Weights of a small GPT-style language model, trained from scratch on English Wikipedia.
Architecture: learned positions, untied embeddings, normalized queries and keys.
MLP neurons of a small language model. Each row is named by its layer, matrix (gate and up: input weights) and neuron, and shows model dimensions 0-191. Each number is 128 + 24 x the weight over its row's rms, rounded and kept within 0 to 255. Numbers have three digits each. A neuron's up and down rows have the sign that makes its largest values positive.
After each neuron's rows, "fires on" lists the tokens most often at its 100 highest values on Wikipedia text that the model never trained on. A number after a token or word is its count.

L3.gate174:126150108103142109087090122099117119138102140105125077075115109116106120143127102124128072119141151110102119120103117113123095154049105086141115124150115139149093156174107082143157147105152127148142158128146136101106117113100097118113161136095129124118090110143114115090137122158149120117129115122145096114111073144102169127120143130147136118092118058146100150139126158116098103097120164123117143123120104096153127091162137173140115120152096131121134162119110089155118084135134154146157108137146152142148125107119152162139116095158124163113101103130118168131073167142106129108
L3.up174:155160168108163068083136146121146126159167125125102091142137125118146135109111124108174124135152130105128143122158162147118118113147088123134141191123119132108138134109166121117146112152060111104115129172080115105145118148147066157146125157124125180123145127076128110118140109082159113122171108135163120119123141150109165093092099139142130119163131112148137100145113140110111158117166125133129136132128154145132106126141108137152135080117131107155142129099104154175151123097112161130135166079125093145134125127133169160123139094135158146122147127134098128116140144090117061132
fires on: "," 98

L2.gate267:104141129169187136146099135144101171193163138150149114120099098082156132173124071079146131107189154182142114140145095115110132126140136127139123097147093112108181105084111142137120108106147169150138127101176146130129119110143124140141121099104160111152114079114114120117167124148153105137143145134146101132121146143136107109155132153129156147123106135170107133146096147168156157158114097135093117085109140153110139140109144149092121100120122121130095116132124117144117165115174163135143125108110140084118108139141108097098096115126152113115137142145110133128109152169095142153
L2.up267:151129132126131137137171171122139087164134182144097093139135103135158134101125127136154118100129091111098097128115148148106132153090135131142106175155110111140129129129104126132119158135120131118165109155129140134114147091079077104114098159113152145124114110137153161083167118130165151114140208106141097079153116154163146118118136100129147118133141120103155146111100134107139107178110125159130065169142124132156148121087153106136108121153097086150135118120092114093121144164135095130125125136132110124110141127114129107084098103129131128121103148094152115091142071122152142079
fires on: "loan" 14, " played" 13, " club" 11, " draw" 7, " football" 6

L2.gate8:135142119124119110153103114108118146146110108157141139110137109051134098121182100132142140142121107111128115119159111139082124113077149113103131109162115147122117148117143149133124144112151123151122125113125156146141136160077143148110167109081172136117098150140150138128111151107123120156138160143100137134149132171168150112168126111105143150096129111188150077068151169177125125139143129136097127100104104163094137163177127144112115175140153118114125183115137124114148153121198131122165175155146123160100108160096144124148126130115141119129135164112127120130151163116141153127
L2.up8:125116112154118110167115107138130147144106115146103129111123153095138111069137088119168166135112085129117079143134143172117099115135153150195146148122121151085131140136166145140154174116175155122120141117128155102129129157128152135147136112116174164152085145151129151120102139119112106122119166106105118136109156122154157143167148126136167120078124129150153084133151132147172089114147128161081128111121084160111106124148133102166096116125142131116102170127175130143125122149177123140147175109105129120084108124120099143120118146122136169128133136095116139114126177086164137123
fires on: " Du" 11, " la" 10, " de" 10, " Wei" 9, " Fu" 7, " La" 7

L3.gate169:103129090117120119137119097138127140112128098117121141107096118119133120139133094179147122109134158136152107122123114122109044096106129159119143148118125140113110139100167097153120093143170113122111134110135125110132146152147127131110179150143149111123126154127183099163125102096111120157148098115146114119106142197118147119133105136151121136070113112088112112128107156143162090143165141105095160118164133152126097099141147111157136143094143129114162103107188144086112184109126145164161141109117192140123103126086117150116120111126111140131087083161109141145117120158160147132
L3.up169:080162121126128105124151101154109149128175117135116146123121153132162175141120066057113097165109114138133117111120127133168126117105150133137126148118105095167134113107134150134164124164096167081123132153105104133164104179140105083147120130112145099123131126127177132122105148150139130113089153169158128129153144145113104143159177185113101126133163133128152131128138100077113137108157120191106130142110129137130101169125130145134139111072141100109129149143124103131110102128106154111134134156146131117092162111139096142112148103107169102162132136150131096151109118127168157104
fires on: " more" 29, " most" 26, "%" 22, " less" 4

L2.gate97:129152146121055104128157072111119121155134124125120178154137131092138138134130108129136111139128132113075116142133172112130130127140119129099103089129113132120112124125151166138129117104151119097085150117177104114180139134113148157129155112117125087135106107142147151157132105140145128111136124148120097112137136129110100122091118121116101152126105138126094157076107105143130156100101126137119145124130151110119114141180113133117123142148093084077115127115144170161130100153151123195144120079104165153157166135110177162127180165120121167153145135127080120130167118153161092102
L2.up97:134109103112155155164117121115081107128129104143126113116134124120140163070109132128077102155150142096102148115111063135092109134119134148139149151113152125108144100103104150085107150151097141124168093124142145197136157104187101139111152150126158155144132135129136119159159110091117111117115134112117132151108101113151109137101145109097123114136129125124145062137078107123110145130156166094123115104111159159170069124090145163097125162131126125145125098134111121156099142125135138138113113130113104176146148141122139114121175167105105120151125152152126111106099073163104135140
fires on: " in" 30, "=" 26, " m" 15, " In" 5, " wrote" 4, "inomial" 4

L3.gate255:116115124120097152118150161104156141153138070087162124133133112105156153100148127119144107139104104149125111161179127182130116137114094142112148111127134139108115104154109115104116149097113145122165165115129141153158100136099102137138082120117139125101123094076102165107144186136157116114125143153119106120123134148133119091131141177099168127152137104146099140108147157136161116149109132117160131082132129117151125122179130121073119148086180094117125096128131110142145067174153110157132112145096133129129168139150100104122134181131123094145157114112144076144137103132103100139
L3.up255:140147130155139150136140140140110100137150157128146106148133124152110112100118107149146146086159144145128108140120115148113111143118157130120120105138105159118112141073090122105150135112118114140074162126158103109153139121136100124133110108143148136155133140077150134135138157135149122104137142122149174175131122124168064069182156104151105144171170125105112125147112118139150124119083132103124106136135160109101108182137143143156127135129174148170094111164095142169175132146133133141151098164160091103140096104172127122082145122156128070145123139167154123120120084109116105135
fires on: " in" 32, ":" 11, " for" 9, " at" 9, " win" 6, " to" 6

L3.gate253:120122116124102107111105125164132135109128108109137156129116123119134101111133143147138089138099133135116149142145107110130159102133034089135120089114130135140135159128141130108150116148090154136164163114143078178137123137120122156125141157107127127125113056131186126066179111147104101101102136138131102082122136157119203104093109150137153147112137154084129137170151128115103141120147138156100114082163073120097102098102133159112154125142146126148127161109135110146126117141154138105160162121138141137102102111148140114141107142115133159110136139151125116106138158123108122178
L3.up253:104144133108154126121185187129151110093097120109142110135131149102102148134145119121151125141070127087134177124180167126140101148108139142127132109148092156131139149126161124133152130103132142143130139163132116111099108145137141132106128093098114150143127152090165188125113143144115113110101088160128161103142103199104124087103116116148189146131153113117126111148140146118129154120133107153086149131130130144098049106120167167117188137169151094138158145125145133132100146158138159147145139128177124136113130130103162119132124125128130119149147138155096140107138119101149097114
fires on: "," 33, " as" 26, " for" 19, " with" 7, " to" 5

L3.gate145:098124114123162158097095100122099137134116137104127124147159159150124140116143203114144120148131128130118121132136128094090134117141118156110153111089098150146132104149117129154084100160136111149168129171126129132111152111134116096098114162144111142180170082126134132156131144106108127128155139092103132104164124143150180079111113077133156142158133114131123087146093143156106100121108153124128121154126091133127135107126140148091172163138171127166109154142136140125107117092121137129094107124199095124154174138113133124136143145071133116129163107155139085105136165146107088139
L3.up145:092110097129106138120126110102111174149063114112122157122122151130151150119128182125105169127144057129135119092098123108117118166141141110133127121105124109083137133140125120162117093142142107130114095119089114108098145109121110101130148107136133160135127180155074112134118105156126139113152120093110139103167089156125189124147151111121113101139124144101150096123101064132112097119144145110126134122169098115154174140134169137130104152165141142121100119155160136134110134116104143136127103160186088115150125160125107136130124156120119115117138170127151059155107156161130146115
fires on: " is" 20, "Part" 10, ":" 9, " was" 8, " were" 8, " Type" 8

L3.gate291:139098082115145133138121128106151125132139133125124156149087154168151143139156159146121110108117115131127116140153123158116122105130125096108113175151070116131096084143188144127131130164086103160149132135136103154120076073109135128162108111147097116145136112100095132180118130145139132177116154129169116113106135166105130121135117116084134146118164137109114133118104076130143131141113112112103124101112118147162124141181089141150129136101174120161136115130128140145137164102147119108104100143101086132188177119066094122117097140114104104140112133156172126137133128147111101168
L3.up291:162156132172098054085106130083150122126088140174169114122105115125166150176118133114157117092172131118118138106160150144150117134148153134143139129136097117129110112133137156089126134105085139075110145129105114122058145145095134106152125123112093135173159168105147096160119109097106118153153152122105186113093139136128085118117132091135117090124146172107123112137130104106130156130167125099132135183124145137118127097134130105139108114122134135113123119117159126109131172102150125126124097158102128117138102108102159121128090165093141142126154123129168136128159093115116114111
fires on: "–" 27, "-" 21, "/" 20, " son" 6, "or" 5, "ud" 4

L3.gate31:176118153127112138129155139092119112111105134111167117127105172178105137122108119117159104128106129143137106134146106115102094149130124154117115125089118108096124107140098158150103116085114154115144169114177089094144118158096142137125131107128074133143127182104139088125154138110146149132146105126141124160127127124120200116131103128149143128173121142165149103149105120136104138108115157111070137125143141135101138192161117144120125107116162118095110173126154121155096129124108122123146175068120102130104143149096111120161132159133152083165124117142160133099138108151110127189
L3.up31:088103139148102133103146087125118112124150105129077108122103157139123092137139136095103096133154145115075113158114127123112048129101102137152144146129069103108127123165126136108091120124109134136151133116134124172150078064134106112147111118104103125182112134109191128110167152110138166126129119118152092130121122148092185096148120142091147115134149108155145106133139154159141137094167133121134175116165091116115111166109113116126153125119108128097134128084124098140125153127140169140105153120134122081102138105125165105118124132143150120116104155143149094134095133140139112161
fires on: ":" 54, " years" 7, " year" 5, " |" 5

L2.gate94:107097101152105127132127126101113093104195120151140133130148147111136140077105118147116145139130103099082146115141107129137106151144084102131143184092157111135127142127137154155095137122120154140116089152133185154183135116162131151086100122132116131133117124144128135141149174110163128134128106129093138102099164128111151085128146106141097082106117116092149126159100148119157075107167125113140151158110158168119103100062147072134153116143085102134122132150123134120118134167094122119138155105139133146130144181106141157097163117137101124118123139092109140137128120092156111132
L2.up94:129179162169145145132157116081126129122101110166105130144135157141172098138143085124126124096140143100142153113123161155132158085119117151112187121134129104148106139150134107089120138150098169149103122122131124147152134146152164122156123118129100130110122115111138126112111114150145120124141155165120111157129148118136163129145108088123102092179168132151128105063153180141069139159179148130113087122142113118131123154141142141144085123127103086127123136098127169146119174146111110091108127120120151100117104083123170136117128116154140142140123125158132136087174107182112131171
fires on: " when" 25, "==" 20, " that" 13, " which" 4

L3.gate33:117170149158160143088173110159132135124089122113124132104095103093104101129154113158164121151135083144099134121115133131134150107129102163131113155149167138114139138124136143115144090073108113116112161137131096128143134170088095160166104178101126131140112143104154108123154145152146117157136115125127115132128102097123136123111106114142157178094123138120087088133174096158128139093116121120113122109091121094144126180159176109125166143124164119133111128099144114145107069109129152110193126134088117148167108128141120130126107160140148088102106104122092132171129170143112111145
L3.up33:121127124161145103144105100131108153181143138107162125137140088179141125108150109151117137143143171083132097123179101131116098113136149112099117152107105138106123128109129130091168154088130129140119115149165156130105143117120155066118161165111136141180155146130134177153121103136136138136132187099089131146110121142170139154159084119111161163109146151130124102147132140131139194103154137159128141084126124128134133101117144114119088120140187094116152112085155151141174138127132119112090119102129126131155130142111125094122145162146137094141107098115111167164128089125155113138
fires on: "h" 25, "g" 22, " |" 12, "cha" 9

L2.gate183:138126103086118137132106131099086165141147117142123133131130087154125149151138193132121102139105117141163157132164110124077132112121129140130127118135113155149179154102142126126145137094131149124111141111110159130106108132091143093138112111117121156125155148104097093163127150165084121120130147133116134148100157181169100126129145141151107155152076165167147123115146134163160108114088122134132135114157176117079141166128123141115164117077109121105133135112137127100136110135125136095124166147086102073114155089161180138148118112113155129123135106149121158130104101180124132066
L2.up183:170058074099128125141112131117195093115130115129137115115123141097127151110116076142109168110113157141151174138106139120121143133122125113107158158123135152136081125168138142099131103129127111175170157128119105121117060122128175118133157138151123085130116120145113147157071101124131085122132129115105128128144102153142142097132111128135136113158143174154137122107100161112110108141099113085124115096138160140154144155163142118118145123144085150137069125145125125101144139136152123139154130124120155136134129145113153119124078113177122135136120101111158141164115070134070123149
fires on: " I" 22, " E" 13, "MS" 12, "ub" 7, "|" 4

L3.gate197:106118107112143137181111123128125115092131146121162110186112131145152132117113137157111120137114124113139131133131075160104124152099112123108120111140129099156068105154123135112160128151157099112128155108107147115128142115108133092114150119109131119138125088108104108177159141141106164175129126109147179148137098141158166126170172101140085135099120156088144151157187139078145126119125108134095127136140118172150154109103141088170125131101118093145146138139083156115103156110080130116131124155160115125166113145107114141156143117166135134123139137157152151112114133170160139059
L3.up197:076158131128163128136116104125151119120090112119139112090089117119092120182142105155070139113145170155089172133126093159162125151108142077128108143100138121120063102167149150106146082141110119108146167148108125138124134117128119098114113096142112096135127131116156150168097109142140102169165115134130089128145111125167117126114121124161119144100121136063131123160131085177142111131111107132084089114117105113139150111115076088113124115150149099103111100142114109126153073148094138120139135131096114165110142125113109082127102127116119137155120118134114124141099124116119095146
fires on: "-" 29, "th" 17, "–" 16, "nd" 11, "rd" 6, "d" 5

L3.gate206:145112137090104163090102163104132116148161131124185121097121127151146121146091107143174145127120143156193149148124098129135136142106120175123149129150075114141129154140118125135157125146162139137117131117137091165114106133116127097081099105078129127152149158133144087117154138101151122120108112164115132146093150135143061151126109128165092142122118091106114144107136106136175101150111123123125125119129159148121142129145119132107120068095131129162124113168094145100154179161123172136162161161126105076112107121121101119112122140164152063130113122153140139131126112116129101110
L3.up206:110164185105107133142137112096071077135137099123166128106155109137130135153108108142138105104121114137182111179126116123141140107086112104123149139155111114138112165158146149129091142157137098163148103139119076149094133117121146095139112089102111120151170128098087140142152139147116155133110154134120133120106065126109116139133120103109122126119159128156122089091128116131127144094127083105113136180185164149133125092115066126121105112156160144139111149122084145140126174147138114119161140099115140093145146138112135139136113168140111096108137135141159145152128101112083095142
fires on: ":" 52, " ex" 20, " Ex" 5, " |" 5, "ex" 4

L3.gate4:174157158157126106133130122091103094160092122154112156109138130165107087122150104144168170137125113162085164085115090108092142120114111108125154123127133089151105139160106145115155150168120118143141136125133098141173145143125103126127148145127146140121129163101128108131122104113119148079152131131115111097139126148120127127138102111123159100136140096110149067170194147108131143127136188141108147168136091102148145109117141127166160100150137101158151152128124131117140128125107092154159119162152118114151160127156146132117204186136125141113149112150145102121152128131153088108
L3.up4:128073139178144127134144152145147175122129123115098139124117128185132079126116116146174119143139105151113162115119096138091102139119094195133113102154127117102107108123139132145132119133132126090119108171144129162139113102131108111150137154105147138165130150083116069135134138139156142111125143124133130166110155086120129126194136122101108122147187095119143135113117124130131093109088165141134132142103137153148137146150133126113108141110127172115077114155122127153151081106128126142133101110098098117154113143086143154093126137119156129159149122174137093155152087075143076129
fires on: " into" 17, " in" 13, ":" 10, "ud" 9, "d" 9

L2.gate35:135183109140136131098145159122106098126108139104153108121112119129061160140102141136077176136144076120064128156160167115112141129139154141158167139132111132109084112094125113125151111116113131112180131152122119140094114072154142153085132111128132108127103144105137125106126163119117156153089114129120170123106144075096137169123145125104170172138117134126112119103125123145122114110137078115140126127114103119121092118144112130094080110101129142085155112144114135116163133160154150158124113136102165109139106153135173101109116150113111168108145134115150133141180130133100094162
L2.up35:089089131164117106104117170182095138120139104107102107082098140121120145103129135121113132150116117131172096146111124127131159106147134144068122092150081140104129141092086114127154124144110098111122130103120091137164076164139114145104145118143140123138165108124158149128140161080145150099106105129138114119133092114119077094121135116152099134100125156133136128122120130160156131119134113145098158106103147135160147128144101147126110145094167119102088124134122141114136145131098137128137169145145151152111151193147136067147106130098118164123120140153130140150147142188143108202
fires on: " ex" 37, "fil" 7, " Sal" 6

L2.gate59:160135140119157106118148145119093127163128147145134138097151111163127140074186120159147123146140107129121128158115101102137137158143116092112122116151128155096095122143144152123141098166133140137175125125112162130123099119092102086137126152108165121158125151091111087160151096134167164127102095128122148135145133135100129117139134137124166143142128104089111065125149141136153064121153082097108126105118111141107122130151111153147142140140107144140117092139139209134151182152106114130156101130081130172146149114148096113149104149106108064142127150127127100127104116122119090105
L2.up59:090116150055139110135177144106100108123120127130125113152169132135096126174162087121122134144146119068153113153116174127153087120154133113104126126145105168124096109102121079110145103145124102122130122127124153096092082100112118119124108111115138144130153127163089157144133084112152123116131135125136121146119100128131150109136073128157154174139166126115111103101151105105151145118146096140132104128166083120171117133139117087107108103109114091133148107132074132082107131114108134114116128147148174151114116129182085154119089132123072124109109109128171154145126119136126110115
fires on: " Pa" 26, " Se" 17, " Jan" 6, " Tom" 6, " Christ" 6

L2.gate169:119093095113155082096115138124120108108140110117158126107140112104097070149151149118103105138130109168100108131149168108141115158095120122148088155118194157151108135129106131160169103092098139128122107117145156157145101144114137133120129095142111140104137173124165112133118131143087140098113110067151114098141165086174113127123098124111110113111111131173141132137152152122086131091132146114097139069148077101121131158178131149142166154148145118174154133130154112081109113150143163140120111116139127132136127156132126148163138181128115118142140092148105130113098132091116122148
L2.up169:126133110080143105140129129151144103117119170148147097090129131139102131116125129088152145108124132123136113116157149110164131130174150125108153136125130104138109150096184113108140134117109118104141130143118122117080114111130092137167131129121150144126117180152172146131096114163114122107129123127141137120127093149125140157121114141139180108122133141132079093156159086099153095147123172172182155089106128142153136132107140149156142134106110143144147105163155163151120092153122155075157151074113137144128089121164128194172112139136114122176147096117071150138144118096155112114
fires on: ":" 32, "born" 19, "):" 6, " Species" 5

L2.gate78:119200109130132121103145158103150171136086133138115154116085102124129142136146089139131212176138126112127114163111119108098144128080128132157145150147140118138146114151118073137086113174116113116109112134132085140136149122140141174143135124151119117115137165116146122142085083144151139151119127147102164099138173155095099113123117095084165155095092153085105134130168154142116142123141127130140129145144103126154087142176094064075102111124138131111112131114130120107141121121143103130120119128104136124132167153150150104083133155103150124101106143108128118128128157109128137146
L2.up78:119109118096108134136107120165091122116166140095122112157147164091103147120103148135110113066144132114151148120153123119138102138134101109105123119142085115149104132144097130101148140099136089087127138078141130153144103129112097133127152109112169091153147139137124167106113190133108133125149125138146130152101114120134128147149113150203103152105193146163158118113091095111147123130108149093141131137098118144122209134068129125124132146096131121094138107115117127141145065105107107133116159111133117148120114148140141117122109118138148156155095132161153107139189158132135138092
fires on: " Co" 29, " Du" 8, " Mc" 7, " Su" 6, " ex" 5

L2.gate87:120126124099144113115146126132116091152100157102144150128109144122110154144102156151159119126164132135072160126092147155115140111133105107145121116107143101095143107102157113102189136178139131099092129143143114117109156104119108167117115157126130122115113097096124147122147085117109121093145091084114148104176121158111118146114136119116109105127131125151110108136171155128120103145143127168114173132151123115127107143115131128179160100106147143106135138121162059151173070105136142142133087159124102078085107167125161135161130099091145164133173101111135115125091134130104126088
L2.up87:158134114098129144083106163124141089155106169084189129128179122156115152135126146136136163089113171124132142142117133162141138076105136109109112133141145127099160113159121125114161120140131132129138167173149120155113098133107141138142131137131115113158119121123099113096146142066118125110101145158097096099110053188138132139153084158147125157095108104158120091114118105105138082163100141147128131134140125155114099142133142130089091116145108167148113146107125122136152095144134121141149146117136112181113161119146090093157121118128119138141136108144147122131090070142145096130
fires on: "," 37, "." 32, "==" 7, " (" 4

L2.gate132:115163122113117125146129135121128119156145136111125131147095118118096158108143171140144166149136097121183137152150098129159135105114158126116150115172110114142119122135159152142110114082134118123113167129150104127130131172141106132123149128135136096104126128116196119165127147091141144132084165128113177123092130136105185154167113173112161117085106161108109108127166121149167113134120153128127172123151182126106112143135121077060125137121120143108081142147120125107113123154165117123148132169105125145099181101125110126107115105068105092126149128161133139162116148113154114104
L2.up132:116144103132106137105118125143135126128154144120132154167159101150081114166146119124114132078066109086153094098152145122135155136121153063155129110106147125126146143099111118132138095131137091111137126129111122114142110098137127130091112123120142136135163103163122156098138161105149154091151137162141141141171118123141099132083091095122176175141112115118118133168113162139080125095098167112132147099141124101103096146145120125141110118085123149146109151122168143129123135118097115166135133110155173145137138142167159091137129076135115128159109131091109164155087155075154130090
fires on: " some" 14, " short" 11, " four" 8, " six" 7, " (" 6, " two" 6

L3.gate265:139103127158167103174140150163120129169119135129108075153145134106113122102128145119146146149116135135141132123127149121140114143083170123170125119127116122135081102163098090121141093150043156115124132088132109114142110126119134130081115121098144125140123114104153138134112094138146128140138175091163100148110140132135113134129088088143142111151104134138126152110099150146116125116139075159118157139168146068108130099136135153139138154144128146131151162181080142130130159132147168129110161116186157142108126143130161159083135103143161078099111112136130151123126085110105117160
L3.up265:140186089090117117127112140120135141147138132158118123101141121091153079149149101111134163133135148145122124139083160122174138126127122111090149092104085136162102129123135108140168112116132125100127160140115151164144112143091134126108101147129160098098118123149157141106119109133116123142148128102119110154119181105116077112124127144117140134151105108121159162111158124114142171174137105138094168116160130093107122130111163118160155154117141172105107114126122111063136133138142122116130090151141176125170070140093175124142169127164162122106151120087106118137154144150079153152
fires on: " (" 78, "===" 12

L2.gate220:128121108139114145131131116076123125156104093097142100117138169119145155131132088128167135138079111100132125135125103091142126115143117145148139163105161152113144114129092128136099135149125138124168145154110099084133077117117153145112156126167105118165126129151138113157091099116123107099150130142148149094075104153154137119140129101161118149141089170127140139121095137157152138110126114123065102136129186151115082095101140149154138125147107107125126153129134142123170149126134145115154095102133136177173171121100071145104120118112086131169193138126120159137130116107107104087
L2.up220:094152103144093112117163116159148128123137112118128128142170153128150136140135127141148140140103117132142141165148103131094152105162130144109162123137131115163159129149173110119075133156176087107135118102166149121129111098123143110134132144151125166075106138128156087151188080132156116119136134164190128096154128122130120080126105140157109155128114151112093166117138137157129147163132124137156109159138166148105098144112173145150102096110112085133147138087129118112137120109130131091169089108171160121142120144135116136125099099122155185137141097193135140149144118115121158100
fires on: " more" 20, " most" 11, " More" 10, "Early" 9, " Best" 5, " Bay" 4

L2.gate369:119123099132106172114106168127133119133159171159149163174137121140140112135161113173135136098124111111161110145108060165121145086108124171094120128156105131156127126123164148159103167169126149150139165125161118132143111106104142105095112125167115109126152093139136126137138135145131099094101120128099076127151095156191128156127139150141113092109100112135128110089133123119149110159083109119143122164137101145092162126118105136132080146133163137140084168151137152079121095163132136152160150145147141145167127114131151110128125109120124082111135139126157140091127138131159100090
L2.up369:104160120158096140116125144125095145120130157121126141187125115120125166125122088178104104123149119085163126096120071156132135102068142152146163136098129117130137145125123124179113119138134145127139161123150110122119195112096130110104116147169143113130117125111171110115156125110115133113144100124130098117174099140177149154107119131132092129148068103096149079121139144102173090151108129151131149166155094134112154088124101120112115154157154128169089139144112151090154113150099143110168126166098145135156130110152139117121155129158106115143117171121115153141148103159134114148
fires on: " at" 19, " the" 11, " against" 10, " dis" 7, " defeat" 6, " set" 6

L3.gate349:134114154186122138159165114121100129156122142139125130117110063130077133095151157125110106141111147117170152147159106146141125140122104179142134148135180141122127163089142130118100087164113137140144133137112096133177144152101123096118106139140108148146109102111108124160150127122154137094114151120124125095122137089111151156142147124098142133164114150176148130142133162150142114092153074158097143060134160132172151115128121150145126129145135145132160075179130144136153139144089134122108155128161109133140134171123164140125119139104143077118073117112139090146110115107109094130
L3.up349:112129132104116154140160142118094119149088165123164124150119093143118108106159094103145120088132158161128146180137165092155142135122110179122128124089112099130118131117159121152107122119154133123119117128118124128114127148120158075147120117142124110127115121126125116102106116023152170088088173121157109097132092122124167151160163143125141141126109143110178090150132120125164128132112117133095153120129132138113138150126094146137148147118112164172138072162127156121125156102122148120120137167130133158151133094101107123175127130121125089131112127137123140130097066124071154122
fires on: "l" 46, " (" 9, " in" 9, " at" 6

L2.gate343:075102082129180141165086130107124119095092148142133184125098171132090121157154105128134141085164156128118098127134112111135129084124111109109133177144138149146140165127130147083100178128105135125127129130145132135152100101102079113169131130128129112115126099177164129133173102092127140147130112146158095122109079160141125159103091124139159155093129119112126132093139129156153108102109118117112098088139094116131134146157095137146128155149139175142128118124111140136139133128143106127124157143152146094136102106132140133127196090090160112132092091133119147123148083116112132147
L2.up343:121145158119168131112090121111141152087134145134097140110140163155118125160140122126175142123159129163114109152096122064136160098130145134084118101135155183129121146111134136124124157139136134094105133110116157122129074123118129106141141120144138103146101141143151134160132116109140187110176116136154123137130131152094163132092069106141149132099124123097102139126180163148149121119121112130071139136137063144118137155143083108113112154127141170098096093118157126124094151114154129132126161151185135124117096108125121099138122099080169164105103087122094106156142114145125129129
fires on: ")" 22, "===" 20, " following" 14, " for" 12

L3.gate26:141082147099121130105105101132086118118101133065140153108091127145088123160110101101163119099094128130149133149112137096119117113117105126183087131160114154118148147126102132100137139140099158147087095112109085159138138137086134114124128135123156146105133157123108149123088134117126139164125138152164180138102150121144134132117097107100132129083085106120156119104153129149117132133173129143134156106101121066125163130172125151155124099118164073130165092121120129144195125149147150145132122094133138157128156154101148132100079156124139110128161070129103113132114122142136107125
L3.up26:140133117113085133149140104063164103115141094130104143088071111157135108095132121114110149136141161128120074127101144124124094136126117074136121118095109082155123134161158127138124103144158178167103139126137124145118155129161133134092100127130129135090134130146118161148109161128099169113156112107154117127085130083107093132090157133108088129135113165090143159114141139113085133124142091144135132166120145154127141155096155106141115164110115104148139109110140146111165146076109146122098137148131146146106136075093078144158114143160118103120116082101169147114137113101129134143
fires on: " (" 34, "N" 12, "B" 10, "D" 9, "so" 8

L3.gate370:151137150129140114078110120124131100108141158156171121149130125145111134127139099146111161134165097101091121122073119140156137097134144121136130126149130128152089111104138138186140110143110169133113170099161145128124171115097113111095097091142102136154161119176143112100155117138111163080114084166110101125140151115102121082152173123109122094088175102146147098164145134096097149129131116101140128147181112126158106150158150123173126133119155129134120176125148132172129106145130150101120130160155097117135118090175145137109133130113159130111173136088136140124169100123117130136
L3.up370:096175150172120152165111116176093145157140156156123108165110104125142134176122123111121116113160129085127115081114133130122143097153165140140123115094119151088159123139110150166173096134124095130149148131136136114146112142091156104143134106137098163134131098140127181142122100129148138145108078101072115117133140115129160132091130143086155082079151113195136121155127077106127116132105144154137144138120135135138091136127114131139068093114113081144122157092146118098104140143099129096151138126139174121127130183097142124131111092120108154117133117094136152130121130125099124132
fires on: "\"" 91

L3.gate374:086123114129095148109154131092168123127111126097186145138099120103106160155097145140112108127120138116115115157158121110138134141138145127155128120102194111132090082175113094119102096108113175097147114125128108172125110151144070171113119109127125154096106122131090164092128166137062143140140140106119135141096123130116106074149163106125140118117145135138126143108146132148078133108163093116150207139122118156121154111153130138107093114129122105083112117097146094107099118136124113132155175092128124131120112162137104157140103133140152110117084124124123132140121113154111158116
L3.up374:134093086104137114141136128109146104102140122134100118121113115110129153133168140122148144163109154113152110131116133111132137127136104162088159136120120144068105130155146122132106164142111131118179090177127132120177095076105141101131132154176082156114135123138161086123149123149122178164140135178126101092175116164135099062110139133145138179130119082171167146162122137093140142102126136098123098135117171163104145132112123137089130124134111148110110126131140128156151133129136099144146111107145135119124122153171133178147176142128152114121147147149110096115155118114116081133
fires on: "," 66, " University" 6, " area" 4

L3.gate337:128139112111100162203155101126119127136096109100134131084122133144095120124109138130121117127139080090138125146148138121112130137082125154144118149082130115135136118107085139134089126107163170106158128149141144142102132096142141115164119111164127129116127155129101110142122137143082116125172148116083121146136130117104125155149114138149117131131119140137154134152128121136137096139108093153157178099136151129132119157140106159108142130162116112100159110150171174088137099123162126117175173096071175103125122115138108114077181128111091051145122117129131137110104101136078147150
L3.up337:142107155132093102142134120102155194121172128096118152124135134143142167145150151131126133123153087134117135119147116123154088122172118116124162129158129173112137146134109125100159088127086150136087158097124124097116143131116110127120108090168144149099068119148133125137097100181126161168130147140110091143068170106089144138136134180123130128109170121133105159115156128105168131075123162115131086183120121110140127124128115098140133116104081113119129118100132139151187146151111129158115081113119127160093096105139143169130118113126111101100112160132133133102127138124123126131
fires on: "," 37, "8" 7, " United" 6, " US" 6, " mi" 6

L2.gate318:139092138135110122115145122147133179151148111104115124092091125145107100102114145109158136128079127107126120106118162086131120130122120148106123151070124150179137140125151161142097130151088158156127128144118110155129108142085159136153126104107131122124134127112089127169139100095181136145117131150171149146105124150140139128120166103132086111113084163146132135161077159131113102156092066157130134101120088137110098117137132108124177150125107130131101086143110103089124164139166124108130125105101158136133146097137124102100112098086132110086127087128123139124065101105118111162
L2.up318:170123124136177124102117105164167126084102162121151103099132100112115104089058095135125122119125151096125154104123101140140126148129134102123123112110096086136122102152160093110130081110128108119098107119130128132117142156142156121111141128096131166107152146127094156130106134146103144086122148127130159117115126125151108103148134105133127133087111142093093104120142174176156141143126161146087121139114160071143118122150111152167156143118130117120128109160156079129140139127115125125084158085108172111098128172141135096110077162149159105158114135112118117179169104108134118096
fires on: " E" 20, " MF" 15, " DF" 14, " I" 8, " Gi" 6